Weights of a small transformer language model: width 640, MLP 2560 GeGLU.
MLP neurons of a small language model. Each row is named by its layer, matrix (gate and up: input weights) and neuron, and shows model dimensions 416-511. Each number is 200 + 20 x the weight over its row's rms, rounded and kept within 0 to 999. A neuron's up and down rows have the sign that makes its largest values positive.
Before each neuron's rows, "fires on" lists the tokens most often at its 100 highest values on Wikipedia text that the model never trained on. A number after a token or word is its count.

fires on: " was" 25, " (" 11, "\n" 8, " were" 8, " been" 5, " being" 4
L16.gate141,181,176,216,194,207,195,201,201,197,205,222,194,245,205,204,246,172,202,229,197,201,219,220,186,190,193,210,206,201,206,206,214,189,177,205,158,184,251,231,221,210,198,161,222,253,193,177,165,177,170,214,221,215,199,167,182,206,195,205,205,186,242,173,162,163,189,185,212,198,196,190,179,200,228,186,205,204,195,210,197,261,189,211,173,196,192,215,208,162,224,190,189,219,179,213,184
L16.up141,188,215,188,244,176,205,204,194,180,229,201,206,196,162,183,225,199,180,225,236,198,227,190,162,194,172,182,183,193,232,192,208,179,169,225,184,218,146,202,188,197,211,175,185,210,227,228,199,212,212,207,169,187,212,174,189,204,193,213,201,215,240,178,204,165,185,187,205,166,203,195,185,180,201,184,199,180,195,217,174,231,197,178,224,221,223,161,217,217,197,194,207,183,192,205,211

fires on: "==" 35, " United" 12, " |" 8, " New" 8, " the" 8
L16.gate1741,179,221,199,220,181,207,211,204,181,181,215,210,168,194,205,188,230,192,192,189,202,221,189,196,244,202,183,189,183,229,191,215,208,214,205,182,189,201,169,212,204,216,203,220,198,177,201,184,180,175,214,226,211,200,201,211,239,198,162,196,189,212,187,196,179,185,169,224,159,239,195,189,223,241,222,206,194,200,170,193,229,210,220,221,231,180,192,251,189,191,184,199,226,182,199,185
L16.up1741,203,199,207,159,189,186,200,203,174,202,202,209,159,187,194,218,231,216,194,196,196,155,228,199,211,202,194,175,180,220,240,225,234,204,194,191,190,186,184,193,223,198,184,188,177,227,162,205,222,188,189,180,219,205,194,237,193,168,192,214,183,198,201,190,194,204,218,173,224,213,204,173,185,217,217,178,239,201,193,187,208,224,174,230,185,207,173,204,193,202,220,216,155,226,228,180

fires on: "-" 33, " second" 8, "–" 8, " " 8, ";" 7, " |" 6
L16.gate959,184,204,194,171,190,197,221,211,178,225,213,205,207,201,198,179,208,179,210,167,205,200,174,196,169,156,198,198,249,204,188,208,177,190,192,205,184,209,161,219,208,213,201,171,213,200,171,200,234,200,194,195,194,179,189,173,221,220,180,184,188,202,210,168,162,193,203,210,178,202,200,165,234,194,230,195,158,210,205,201,208,163,201,211,196,214,186,206,194,207,226,230,167,256,209,196
L16.up959,230,202,203,187,199,177,185,233,181,194,223,160,218,208,203,246,215,212,160,177,210,187,182,177,243,198,194,186,204,190,192,168,158,226,210,171,233,175,237,175,207,212,217,173,198,188,253,207,190,204,215,195,174,216,240,218,194,192,194,206,214,164,197,166,176,208,233,177,222,197,196,193,203,215,172,199,212,220,188,204,187,203,208,215,168,192,167,198,231,227,209,222,219,214,204,230

fires on: " M" 22, "." 20, " F" 14, " Paul" 4, " Michael" 4
L16.gate2034,213,213,231,209,187,222,167,188,188,180,194,171,239,179,210,162,171,234,207,226,205,202,194,199,199,210,226,191,187,248,213,241,163,190,234,205,210,224,205,227,223,217,222,179,198,201,188,184,175,184,168,192,181,212,184,227,187,202,176,183,211,183,195,195,204,197,196,206,243,188,167,207,195,216,206,191,196,221,183,202,219,222,231,198,190,201,203,179,217,207,217,200,222,205,252,205
L16.up2034,185,229,202,228,201,210,189,185,206,215,226,194,222,188,211,189,182,218,218,188,233,200,215,201,187,194,229,170,211,197,185,212,194,209,215,195,215,184,209,205,213,228,173,182,234,167,185,184,216,174,182,216,195,184,172,208,198,173,219,219,191,185,259,204,220,228,232,199,186,174,209,220,185,184,208,195,202,188,211,169,213,210,197,197,195,201,193,190,185,209,196,190,197,234,184,221

fires on: " is" 45, "," 36, " was" 14
L16.gate2056,172,202,189,224,162,176,215,198,225,207,180,246,213,188,244,208,206,226,220,196,167,218,213,190,162,200,176,205,238,204,190,186,200,180,216,193,203,199,177,239,213,212,217,217,212,218,205,193,202,180,201,210,187,227,187,159,189,155,208,201,230,212,184,196,213,167,183,196,232,168,186,210,204,178,173,180,215,194,223,202,204,171,203,212,228,202,143,189,173,195,199,220,151,209,192,202
L16.up2056,176,205,216,179,193,215,235,194,204,196,192,217,199,164,204,266,183,199,178,200,208,215,222,199,200,179,195,200,190,209,167,220,222,203,175,189,218,199,200,226,195,204,226,198,198,201,193,202,229,191,204,197,207,166,208,200,209,165,186,200,244,228,220,211,174,205,202,200,167,176,183,169,154,195,192,197,235,199,238,192,191,208,208,209,242,192,195,235,221,194,203,228,200,202,222,183

fires on: " R" 60, " High" 7, " " 5
L16.gate1436,242,205,196,213,202,200,209,181,220,154,193,201,192,168,175,219,172,191,218,216,200,179,177,221,190,220,181,183,184,191,195,178,182,163,236,193,201,195,179,193,218,134,189,202,193,189,173,211,179,184,206,232,227,207,189,193,198,223,209,200,216,223,197,197,185,215,223,157,166,175,191,219,216,208,180,237,254,158,196,190,224,206,191,212,165,191,177,219,235,195,211,227,211,176,187,221
L16.up1436,229,191,191,193,193,189,222,205,207,187,201,228,205,166,223,238,206,156,198,201,194,207,205,188,177,205,222,211,209,203,194,171,178,149,198,193,174,184,228,193,199,148,192,221,234,184,182,141,225,198,195,213,185,226,192,210,191,183,197,226,260,214,174,219,181,187,199,192,185,192,181,219,163,212,207,206,167,228,208,213,179,192,200,191,228,167,226,168,230,193,204,198,190,177,198,195

fires on: " \"" 58, ".\n\n" 27, ".\"\n\n" 5
L16.gate730,180,224,209,196,179,128,183,191,213,199,216,177,204,183,163,219,193,175,204,218,197,204,237,203,204,201,213,171,224,204,203,200,204,183,224,242,210,155,224,205,171,202,188,210,178,199,185,237,174,202,151,207,160,202,200,182,209,219,195,180,202,206,189,222,195,192,208,214,195,194,222,216,188,179,217,214,205,199,198,214,214,197,221,210,199,208,199,174,196,205,206,221,227,165,186,166
L16.up730,200,177,209,174,170,163,180,208,193,179,197,184,196,227,180,175,216,177,228,192,188,180,193,187,202,194,195,208,221,217,206,193,222,184,204,211,186,183,210,223,214,212,203,181,212,219,181,185,183,190,191,205,174,239,213,187,199,199,204,164,172,207,164,191,192,234,204,191,200,230,222,199,211,219,186,174,199,190,187,221,213,184,200,196,246,241,223,194,184,183,205,204,168,188,195,180

fires on: " M" 47, "0" 5
L16.gate2350,204,218,224,226,179,223,216,206,193,205,197,167,199,217,193,190,162,176,186,189,173,214,213,192,198,195,240,202,188,169,206,202,176,167,214,179,209,178,192,232,242,179,218,189,188,194,210,183,217,190,196,180,201,215,230,194,248,213,187,186,193,250,193,201,230,203,196,194,162,202,240,189,195,216,208,202,181,205,209,183,229,199,203,207,216,239,191,214,195,176,227,203,197,219,274,193
L16.up2350,173,212,205,239,210,207,221,188,188,183,220,209,237,199,210,195,234,201,183,211,177,153,223,193,163,183,178,185,224,187,211,216,180,188,227,210,181,209,161,195,210,190,177,226,198,178,240,193,176,188,220,194,221,190,191,217,189,170,180,223,207,222,173,220,222,202,196,195,198,164,159,213,185,203,226,203,186,191,201,183,175,242,212,167,225,183,168,158,174,226,252,202,216,209,200,174

fires on: " " 39, "–" 35, "-" 12, "20" 9
L16.gate1751,188,217,214,210,194,159,202,214,233,184,232,240,176,169,186,205,206,170,187,214,215,190,186,190,234,214,198,185,179,216,204,210,236,211,193,215,197,173,223,241,237,160,196,225,204,204,172,200,189,198,233,247,181,176,250,224,204,202,178,197,226,185,169,181,181,179,208,202,199,220,193,177,220,192,212,195,200,207,191,204,198,211,185,162,218,217,212,207,177,200,207,214,215,224,178,205
L16.up1751,237,164,198,209,210,216,168,201,217,190,184,202,209,227,179,195,216,191,219,183,217,171,165,181,208,183,258,201,205,195,190,169,194,243,200,212,194,176,204,220,165,192,211,207,200,170,216,230,234,206,217,194,213,189,208,188,201,184,221,184,152,162,192,243,163,214,194,193,217,202,173,198,183,235,214,204,182,208,189,229,219,218,197,222,195,188,184,205,201,218,203,199,155,207,210,159

fires on: " " 25, " Mc" 10, " H" 7, " V" 4, ":" 4
L16.gate2160,186,197,229,207,177,196,213,183,214,254,205,230,187,188,231,192,208,188,192,182,171,212,204,157,155,209,209,208,214,183,194,202,210,153,185,182,221,175,209,154,207,171,193,245,180,218,206,189,156,227,190,215,213,211,210,248,208,226,224,211,184,240,186,213,209,200,159,172,181,182,195,221,178,183,189,214,222,178,207,208,175,211,197,217,204,186,231,215,164,201,224,184,206,219,188,197
L16.up2160,190,207,215,199,180,196,186,184,221,224,168,222,213,183,242,192,213,200,176,180,170,225,204,222,170,218,188,215,190,192,233,211,206,184,205,201,226,187,197,157,202,189,193,207,193,253,205,228,214,198,184,186,218,204,215,199,188,220,212,184,179,189,170,218,212,234,198,188,220,208,207,221,203,163,171,204,221,216,221,200,230,173,191,194,190,183,236,217,169,208,197,192,232,247,212,227

fires on: " " 51, " am" 8, " went" 5
L16.gate729,203,200,194,229,170,174,180,191,210,176,185,199,201,205,203,197,243,171,208,198,163,209,207,217,180,202,234,211,188,168,238,165,222,177,224,212,168,193,211,208,161,233,228,211,187,164,173,190,220,194,218,229,176,203,180,187,210,215,195,207,200,199,185,156,201,187,222,224,188,211,236,192,209,193,187,176,201,230,244,182,211,197,226,168,163,217,174,209,208,222,188,217,210,203,212,177
L16.up729,203,178,203,207,221,221,151,198,174,201,156,217,190,215,188,184,180,172,198,180,230,185,215,228,181,219,170,202,196,182,194,184,225,206,199,206,227,199,187,189,202,207,207,212,203,189,239,217,237,185,182,199,204,175,192,192,229,214,241,194,180,162,204,192,188,206,198,176,181,215,205,184,200,189,169,190,221,196,168,204,217,227,158,191,217,233,204,176,231,209,198,223,186,202,188,179

fires on: " to" 24, " may" 9, " w" 9, " should" 7, " can" 5, " will" 5
L16.gate1179,201,182,223,210,218,223,211,187,196,254,148,204,229,191,203,189,224,180,223,200,235,193,184,177,236,230,201,219,192,206,197,215,187,199,202,234,180,166,222,227,198,200,205,228,194,223,223,209,222,179,219,208,167,198,182,194,177,201,155,183,196,221,190,197,176,253,199,193,206,182,216,202,209,194,237,221,185,189,253,197,191,199,183,191,184,170,206,237,204,172,209,196,190,206,161,207
L16.up1179,194,195,198,197,179,171,196,199,220,209,235,177,177,195,208,234,199,248,204,207,174,197,184,187,215,189,190,183,199,201,182,200,246,209,234,194,187,229,222,157,192,214,170,237,167,216,191,184,231,190,213,190,166,220,163,217,215,230,179,214,182,194,203,190,186,213,239,175,232,216,212,207,209,216,202,176,236,202,175,194,178,215,182,181,197,170,229,185,206,227,175,185,228,182,194,202

fires on: " " 46, " |" 12, "–" 10, ":" 8, "-" 4
L16.gate2440,194,186,197,201,150,240,199,217,208,215,202,202,200,189,239,197,237,199,208,188,211,178,187,214,201,165,216,205,197,187,159,162,214,183,180,178,192,175,196,205,230,172,181,170,176,237,201,211,213,173,200,219,180,211,193,202,169,236,194,225,207,208,206,204,208,189,166,209,215,215,219,187,211,188,203,192,194,209,192,197,197,190,184,175,206,209,187,190,231,202,192,202,193,214,175,236
L16.up2440,228,198,192,192,221,194,233,185,210,205,146,198,220,178,202,171,194,189,180,204,173,179,214,183,215,194,235,237,212,209,210,230,198,195,210,217,194,193,186,194,195,194,145,226,215,196,208,221,178,222,192,187,197,201,175,222,207,185,193,176,190,198,150,214,228,237,164,172,231,175,226,225,175,208,219,206,191,230,188,205,227,188,190,214,187,186,186,185,180,191,208,187,198,217,214,182

fires on: " b" 19, "l" 14, " was" 12, " |" 7, " He" 6, " B" 5
L16.gate1816,227,209,183,195,250,211,196,190,221,174,212,195,201,210,219,230,185,190,228,188,187,227,217,213,226,200,206,190,213,220,243,177,195,194,192,192,194,208,164,220,227,185,185,182,217,215,242,155,191,225,170,229,193,208,232,227,209,210,196,206,154,202,171,224,208,202,200,191,217,181,219,141,182,174,180,182,173,192,198,215,239,201,220,175,210,206,185,185,234,208,178,228,188,166,177,230
L16.up1816,201,188,226,193,189,230,201,166,181,174,213,207,208,219,200,176,193,197,203,208,204,194,215,213,229,186,219,186,194,221,192,194,191,209,232,190,202,176,162,185,195,198,206,199,190,202,207,180,213,211,155,169,191,191,201,210,182,170,232,200,190,197,177,193,213,183,197,212,198,177,171,213,188,173,178,210,222,195,231,204,210,210,247,179,203,176,203,175,212,181,206,156,205,225,179,206

fires on: " (" 49, " " 8, " Ex" 5, "–" 5
L16.gate2178,200,198,214,168,205,225,196,220,199,192,230,209,205,206,201,197,203,189,218,188,187,230,182,194,205,195,191,200,148,176,164,248,190,182,232,181,212,192,178,170,188,196,213,162,226,203,158,207,201,219,227,171,191,216,233,210,203,185,204,171,177,204,187,183,194,224,206,193,216,203,218,191,171,199,194,206,211,180,197,198,226,230,229,199,190,208,195,179,221,193,232,216,237,177,218,202
L16.up2178,231,192,244,210,194,200,208,218,222,194,163,228,192,204,187,198,168,177,203,211,215,213,203,201,194,194,225,187,163,185,198,198,198,185,178,203,219,197,192,222,214,190,184,161,216,215,197,214,184,211,212,216,185,199,197,185,222,262,182,175,196,152,225,216,223,194,221,201,223,207,237,200,267,219,205,226,220,171,210,208,207,188,237,206,216,215,205,222,241,171,226,207,201,246,207,187

fires on: " |" 56, " Title" 4
L16.gate1110,175,231,170,201,206,204,171,204,227,205,195,184,192,215,186,144,224,210,197,235,219,218,183,205,180,157,207,184,224,206,191,181,178,203,216,204,193,201,211,214,212,193,181,231,221,205,167,218,233,223,195,212,188,207,228,231,240,169,190,171,155,211,175,240,223,195,197,227,192,189,156,207,203,218,178,204,211,210,186,195,206,220,234,211,183,238,208,199,165,203,235,232,251,224,209,225
L16.up1110,167,206,186,197,215,183,211,244,197,173,185,213,186,195,177,211,196,203,181,197,164,179,207,156,193,183,237,239,193,201,209,207,227,203,226,223,196,188,166,222,178,216,226,203,189,185,185,192,218,176,202,173,213,248,219,189,186,185,203,211,197,195,209,201,206,174,201,200,236,182,205,170,229,210,226,195,204,189,184,235,231,222,167,223,167,209,202,255,199,183,210,211,174,175,195,175

fires on: "," 31, "-" 10, " " 10, " \"" 8, "10" 4
L16.gate2152,205,197,226,210,211,195,182,213,205,185,204,195,196,194,208,183,199,194,202,190,202,220,171,233,202,192,225,191,180,242,197,199,186,189,258,192,170,202,216,189,177,203,180,191,201,202,175,215,222,174,218,131,219,189,220,169,199,199,223,202,218,229,210,212,212,225,171,214,205,198,173,178,251,206,213,192,182,183,197,203,210,179,187,186,195,162,206,224,190,211,228,189,193,195,212,170
L16.up2152,214,201,203,212,189,175,184,182,170,199,192,202,210,167,213,208,188,185,199,190,151,196,232,188,191,201,209,183,198,208,214,154,204,166,185,200,217,221,202,213,187,200,208,206,162,214,168,218,165,201,191,177,176,221,156,183,181,187,221,176,228,211,155,209,203,198,226,238,196,205,203,181,193,204,210,204,207,204,188,220,191,218,231,192,217,240,240,165,215,231,182,215,199,185,188,205

fires on: " " 41, " F" 18, "-" 11, "ul" 5
L16.gate726,221,191,201,210,230,196,195,204,190,207,214,205,212,195,188,211,203,176,194,211,224,231,172,183,197,189,174,169,189,189,231,166,149,199,176,208,202,230,181,209,199,194,224,206,185,188,233,231,197,192,179,196,174,254,172,204,232,202,202,181,173,201,230,203,201,242,197,198,180,200,209,199,235,216,193,202,190,156,199,191,232,185,203,187,188,192,185,159,173,212,203,195,174,168,205,239
L16.up726,192,223,232,197,234,192,205,208,217,195,202,205,213,223,219,209,188,194,228,225,218,215,232,222,193,188,212,179,205,203,191,178,187,226,233,181,171,196,254,177,182,194,186,208,199,220,221,207,200,174,190,180,192,191,228,215,229,226,207,215,179,182,187,209,200,201,196,197,159,209,216,194,181,235,218,197,187,194,196,189,232,208,182,199,173,215,196,189,194,208,165,232,183,183,213,176

fires on: " T" 23, "T" 18, " t" 13, "F" 10
L16.gate147,184,187,226,210,163,197,197,241,221,197,202,154,196,182,181,221,175,227,202,187,207,186,191,170,223,217,204,205,210,224,230,202,197,195,197,148,194,189,192,183,232,186,206,215,175,207,192,204,217,247,201,200,219,166,220,195,210,206,189,195,195,220,179,218,147,193,206,195,215,178,207,204,181,206,171,212,196,218,195,195,206,204,178,199,165,198,184,183,184,230,181,205,152,147,171,216
L16.up147,211,207,210,193,203,187,187,186,242,221,160,214,217,198,202,194,192,222,192,201,219,205,190,219,196,180,199,210,205,172,222,190,214,223,244,185,216,205,222,215,201,216,184,191,179,204,147,226,179,190,171,205,229,199,222,171,189,185,229,250,217,185,183,232,203,208,206,188,203,212,198,213,197,206,210,193,179,195,208,205,194,234,213,212,197,174,209,175,185,191,221,212,184,177,216,184

fires on: " |" 36, "==" 14, "\n\n" 9
L16.gate1324,157,178,191,184,214,169,211,156,211,213,213,226,173,195,203,181,185,207,206,180,228,223,198,204,195,194,201,169,209,195,197,221,226,197,185,181,208,195,191,210,207,211,190,203,199,225,203,248,220,179,196,223,214,204,231,178,210,220,198,169,232,178,169,209,204,209,196,195,174,203,187,218,233,229,170,191,213,171,187,169,201,205,201,230,221,226,190,193,234,217,200,211,186,219,213,209
L16.up1324,242,218,196,198,206,183,219,179,205,176,228,183,174,206,173,202,200,203,166,248,184,169,200,199,202,191,176,223,215,203,222,199,200,208,197,237,167,182,179,214,200,170,208,178,197,173,205,238,183,207,221,185,217,216,200,206,176,226,200,207,214,153,167,224,203,173,220,179,216,223,171,174,178,187,199,213,225,243,189,204,219,214,200,212,196,205,164,210,199,188,177,169,179,210,177,146

fires on: "T" 31, " T" 17, "t" 8, "-t" 8, " t" 7
L16.gate1804,172,222,195,181,198,218,173,200,204,197,220,184,196,200,210,190,195,197,226,207,195,228,221,248,216,162,190,206,206,185,173,204,198,208,186,181,220,210,201,227,214,198,221,215,188,235,203,171,207,220,166,218,202,183,181,222,203,174,174,177,224,157,169,195,192,197,207,201,220,174,214,197,198,182,197,191,220,184,217,212,209,191,199,194,177,216,177,218,207,203,191,198,202,177,202,201
L16.up1804,218,205,190,233,207,192,188,171,214,221,172,203,171,215,173,223,208,197,242,195,214,213,203,204,209,179,164,213,209,217,209,200,224,242,220,234,209,197,176,191,215,198,246,207,177,169,182,176,185,178,204,187,198,170,208,200,205,222,178,206,181,195,219,223,206,189,212,184,218,174,225,204,194,214,194,196,220,218,200,182,230,196,219,205,205,182,226,185,222,191,220,212,225,149,198,223

fires on: " " 28, " by" 8, " G" 6, "-" 6, "===" 5, ":" 5
L16.gate253,214,221,172,213,185,230,221,164,194,222,212,209,172,191,203,217,155,212,223,184,175,176,180,216,210,191,238,171,215,172,194,196,245,178,194,227,207,210,207,203,232,176,212,219,237,207,227,181,212,206,167,206,187,179,188,187,169,231,201,196,210,185,196,201,200,177,200,210,188,179,170,177,197,176,199,244,236,172,213,234,189,184,216,211,221,207,186,182,221,185,222,186,206,201,189,195
L16.up253,177,247,197,184,207,189,206,197,184,206,216,227,193,222,215,197,196,217,183,183,188,205,230,220,162,207,220,178,154,212,195,257,251,188,178,189,208,223,214,180,195,200,190,191,190,182,203,198,222,223,189,187,203,237,197,169,219,185,221,196,205,236,198,192,187,187,190,187,217,151,225,203,219,206,180,205,217,139,191,214,211,179,213,190,185,226,194,157,225,196,192,169,221,188,226,196

fires on: ":" 29, "19" 19, "," 13, "′" 7, "00" 5, "." 5
L16.gate1872,164,205,192,179,214,207,204,168,220,229,197,175,191,164,201,220,224,189,173,181,211,220,213,166,167,228,206,196,174,203,195,173,192,188,205,198,190,201,210,180,207,193,214,178,186,190,202,190,179,205,192,183,192,216,206,174,216,233,193,204,222,176,172,219,214,190,211,210,244,164,188,176,186,191,199,223,165,218,167,239,215,200,180,190,229,214,188,184,195,211,188,185,178,214,176,198
L16.up1872,188,218,189,212,208,218,199,189,206,227,204,209,215,193,229,202,211,181,187,184,205,209,186,180,171,178,230,177,189,245,239,176,140,242,214,174,212,199,182,223,182,174,220,199,168,175,207,218,204,192,185,200,220,225,203,151,209,210,166,182,217,180,197,225,217,184,203,186,204,188,193,170,217,178,168,199,208,188,212,211,196,213,225,188,222,206,208,179,177,190,204,201,238,186,241,206

fires on: "C" 24, " c" 17, " C" 16, "-c" 11, "c" 6, " prec" 4
L16.gate635,199,188,209,242,176,209,212,212,190,218,229,186,241,211,213,218,211,188,211,201,162,195,205,228,205,217,202,229,184,162,176,228,167,208,219,199,192,172,232,212,196,194,214,193,161,184,236,205,182,202,180,215,218,191,201,202,206,182,199,193,195,183,193,177,172,209,219,201,221,203,225,226,224,219,201,193,209,212,268,219,191,180,214,188,175,200,213,212,214,153,170,231,178,180,189,211
L16.up635,208,171,196,206,199,224,189,184,170,200,195,249,190,207,203,164,232,193,174,215,232,202,195,213,184,215,216,175,165,217,208,219,219,188,187,238,226,213,212,228,250,195,211,197,164,179,215,172,215,189,194,174,224,202,208,199,233,196,199,190,179,211,151,196,199,244,188,212,235,237,199,200,158,231,189,188,170,228,196,238,188,188,190,208,183,188,213,219,192,204,180,210,184,179,192,177

fires on: " " 42, "." 18, " $" 11, "19" 6, "," 6, "15" 5
L16.gate1481,223,195,197,188,202,139,187,179,203,207,219,203,189,168,245,202,179,212,223,198,193,182,206,217,217,217,209,206,183,195,199,189,186,203,181,187,227,206,211,187,192,213,201,211,189,213,184,179,202,197,201,175,198,177,181,219,201,181,207,192,210,228,209,201,184,177,199,197,173,198,197,227,208,207,189,179,212,223,180,215,213,199,236,188,202,192,190,210,200,189,185,190,206,213,201,193
L16.up1481,223,205,172,220,176,221,212,206,184,208,236,233,213,192,189,203,165,209,195,211,186,174,226,206,226,227,204,216,197,221,183,190,186,222,225,164,194,197,196,185,165,178,203,204,211,211,172,179,210,176,231,213,176,179,195,189,175,202,178,205,179,192,201,195,182,196,196,220,185,199,200,213,174,189,215,233,189,225,224,217,222,195,236,208,192,213,181,185,177,191,197,194,198,214,200,198

fires on: " " 32, "-" 9, "–" 6, "|" 6, "20" 5, "\n" 4
L16.gate2173,176,224,184,208,206,219,169,212,210,199,165,163,222,245,185,216,176,187,166,193,158,239,183,195,181,210,192,169,220,195,164,208,152,200,186,222,224,194,204,188,182,187,175,187,212,217,178,173,211,187,215,184,217,205,190,195,242,232,201,201,174,226,196,201,197,170,218,187,191,216,181,198,181,227,184,218,187,182,226,211,198,201,240,201,202,180,176,210,189,182,232,212,188,190,199,201
L16.up2173,196,199,216,212,229,193,182,206,212,189,200,180,225,226,229,226,191,186,164,196,187,212,202,207,239,178,206,217,198,222,180,226,205,202,211,142,179,210,194,203,179,177,225,201,202,236,186,215,212,192,186,192,208,209,230,173,251,202,193,226,185,184,201,233,183,192,199,220,219,209,227,199,208,229,157,211,164,242,194,224,212,199,239,213,201,165,199,229,207,167,201,243,208,254,202,188

fires on: "." 33, ":" 23, "20" 15, "19" 10, "18" 5
L16.gate2500,187,190,215,217,214,186,192,231,197,186,186,209,196,177,213,204,218,204,209,217,200,212,244,124,211,196,202,143,194,220,195,240,178,212,227,179,198,167,175,194,149,199,193,191,190,173,169,207,212,195,208,192,184,223,215,182,204,197,183,177,191,214,175,203,185,176,213,170,211,195,207,182,210,184,185,199,192,203,211,205,212,216,226,211,195,213,212,211,201,150,235,182,207,211,204,220
L16.up2500,199,187,204,196,187,227,208,172,180,201,210,207,238,179,183,215,188,169,204,193,212,187,193,198,195,203,202,212,155,226,221,214,149,208,244,177,211,247,206,209,206,209,211,214,212,206,185,198,184,186,228,201,193,177,190,176,195,181,233,172,202,194,232,168,206,222,225,198,178,199,212,178,187,188,195,211,207,210,166,217,167,181,205,191,197,214,169,177,159,236,236,245,203,214,173,162

fires on: " |" 34, " ROU" 16, "," 5, "-" 4
L16.gate2492,183,226,233,205,160,195,228,214,192,185,246,196,209,176,230,196,190,174,229,194,189,186,212,201,209,169,207,211,204,204,197,168,198,213,181,189,201,230,233,207,200,221,233,212,247,219,223,158,211,200,198,206,201,196,249,258,208,217,191,222,220,216,173,187,195,184,216,198,205,227,167,200,195,213,179,200,231,196,216,188,176,225,218,204,249,170,257,194,160,195,238,224,214,195,189,228
L16.up2492,212,195,180,211,214,212,208,208,192,239,178,172,182,183,189,205,206,183,224,221,218,170,200,221,186,206,199,194,232,159,205,186,213,174,159,220,203,200,185,216,184,206,213,234,181,187,193,168,175,168,224,189,204,208,199,207,199,193,218,222,156,195,186,205,180,188,209,224,214,164,202,180,201,192,212,211,177,214,161,190,245,192,217,216,203,198,218,203,162,226,185,174,203,163,233,193

fires on: " " 100
L16.gate852,193,195,188,246,191,183,208,184,220,205,188,235,225,158,208,183,243,174,221,200,222,232,175,204,187,192,229,180,209,202,215,208,270,179,192,176,213,241,220,219,170,186,229,175,218,176,212,209,209,196,228,210,180,206,182,153,244,209,191,215,214,203,213,225,203,219,228,179,211,223,221,221,202,222,206,205,191,202,199,213,189,192,221,182,209,163,234,193,188,191,162,205,203,182,178,202
L16.up852,174,220,194,203,187,203,230,234,185,189,164,205,185,191,205,221,197,207,202,207,203,232,191,226,188,218,203,220,194,216,224,207,217,200,213,221,234,212,180,177,155,209,254,220,211,222,190,198,228,203,208,216,196,192,169,218,251,216,166,196,205,203,187,215,196,171,225,178,202,185,191,173,241,194,221,163,229,208,200,204,206,214,215,213,194,197,212,173,180,173,170,212,222,163,229,200

fires on: " |" 39, " jump" 7, "'s" 6, " Long" 6, " put" 5
L16.gate1671,175,201,210,193,202,185,217,178,187,213,195,201,217,175,199,173,169,168,208,221,213,199,187,216,208,181,188,213,206,198,216,179,226,192,194,167,206,212,216,199,215,196,208,216,206,212,177,223,201,190,147,183,192,213,191,198,214,215,173,239,204,225,152,200,188,207,179,211,189,216,204,222,242,219,197,188,206,251,210,191,202,179,182,239,201,193,194,188,204,242,210,188,204,208,198,194
L16.up1671,181,147,216,206,222,164,186,219,202,198,218,207,175,203,168,234,197,155,166,234,200,169,209,208,200,190,204,191,217,204,223,186,209,180,210,194,194,236,198,232,236,175,219,211,199,211,239,182,202,210,159,205,205,216,185,206,189,207,181,194,194,199,201,227,190,243,208,229,190,212,222,183,179,188,203,194,222,213,178,226,196,204,184,208,233,240,221,216,214,210,167,177,205,215,192,203

fires on: " |" 29, "|" 15, " is" 6
L16.gate2111,225,181,208,186,155,183,181,196,206,182,191,170,174,212,201,240,197,222,203,210,183,182,191,189,194,211,224,206,232,180,193,166,184,177,225,209,235,232,246,199,223,198,144,239,221,181,204,227,183,224,219,196,215,222,217,215,198,165,212,212,217,243,205,222,178,194,215,212,175,180,198,201,189,174,184,186,196,210,203,200,195,196,197,251,205,205,210,203,208,199,211,185,172,202,225,206
L16.up2111,194,191,201,196,178,156,202,188,195,206,213,188,207,196,227,189,189,220,231,235,186,182,211,192,215,187,212,211,194,195,224,229,168,196,212,186,204,245,199,222,178,184,199,183,217,178,191,196,185,194,212,211,219,198,194,229,204,205,234,201,201,192,164,201,169,202,183,224,210,203,190,168,257,196,162,186,179,198,210,203,185,198,207,202,179,211,228,228,203,189,236,191,194,186,182,160

fires on: " a" 65, " |" 12
L16.gate2225,187,207,184,203,197,230,215,197,215,200,234,203,164,220,213,222,221,200,240,216,228,178,175,193,206,229,165,209,223,216,252,172,172,203,191,210,190,179,187,175,213,217,215,192,228,200,178,215,219,204,208,202,199,217,228,216,215,171,190,192,194,199,212,168,197,206,191,211,213,186,175,161,203,207,222,231,188,239,194,204,185,182,188,235,195,221,187,221,210,182,198,189,213,208,171,203
L16.up2225,170,191,176,202,191,221,223,247,182,186,189,216,205,184,207,200,212,210,213,199,213,195,164,214,201,187,196,207,229,202,187,152,198,193,217,198,192,178,194,210,194,212,198,260,226,186,179,224,218,184,190,235,182,188,201,191,253,180,225,207,196,224,180,154,179,191,212,183,208,174,201,201,208,187,201,195,175,189,175,216,192,212,214,162,211,207,171,189,197,164,207,195,201,175,188,220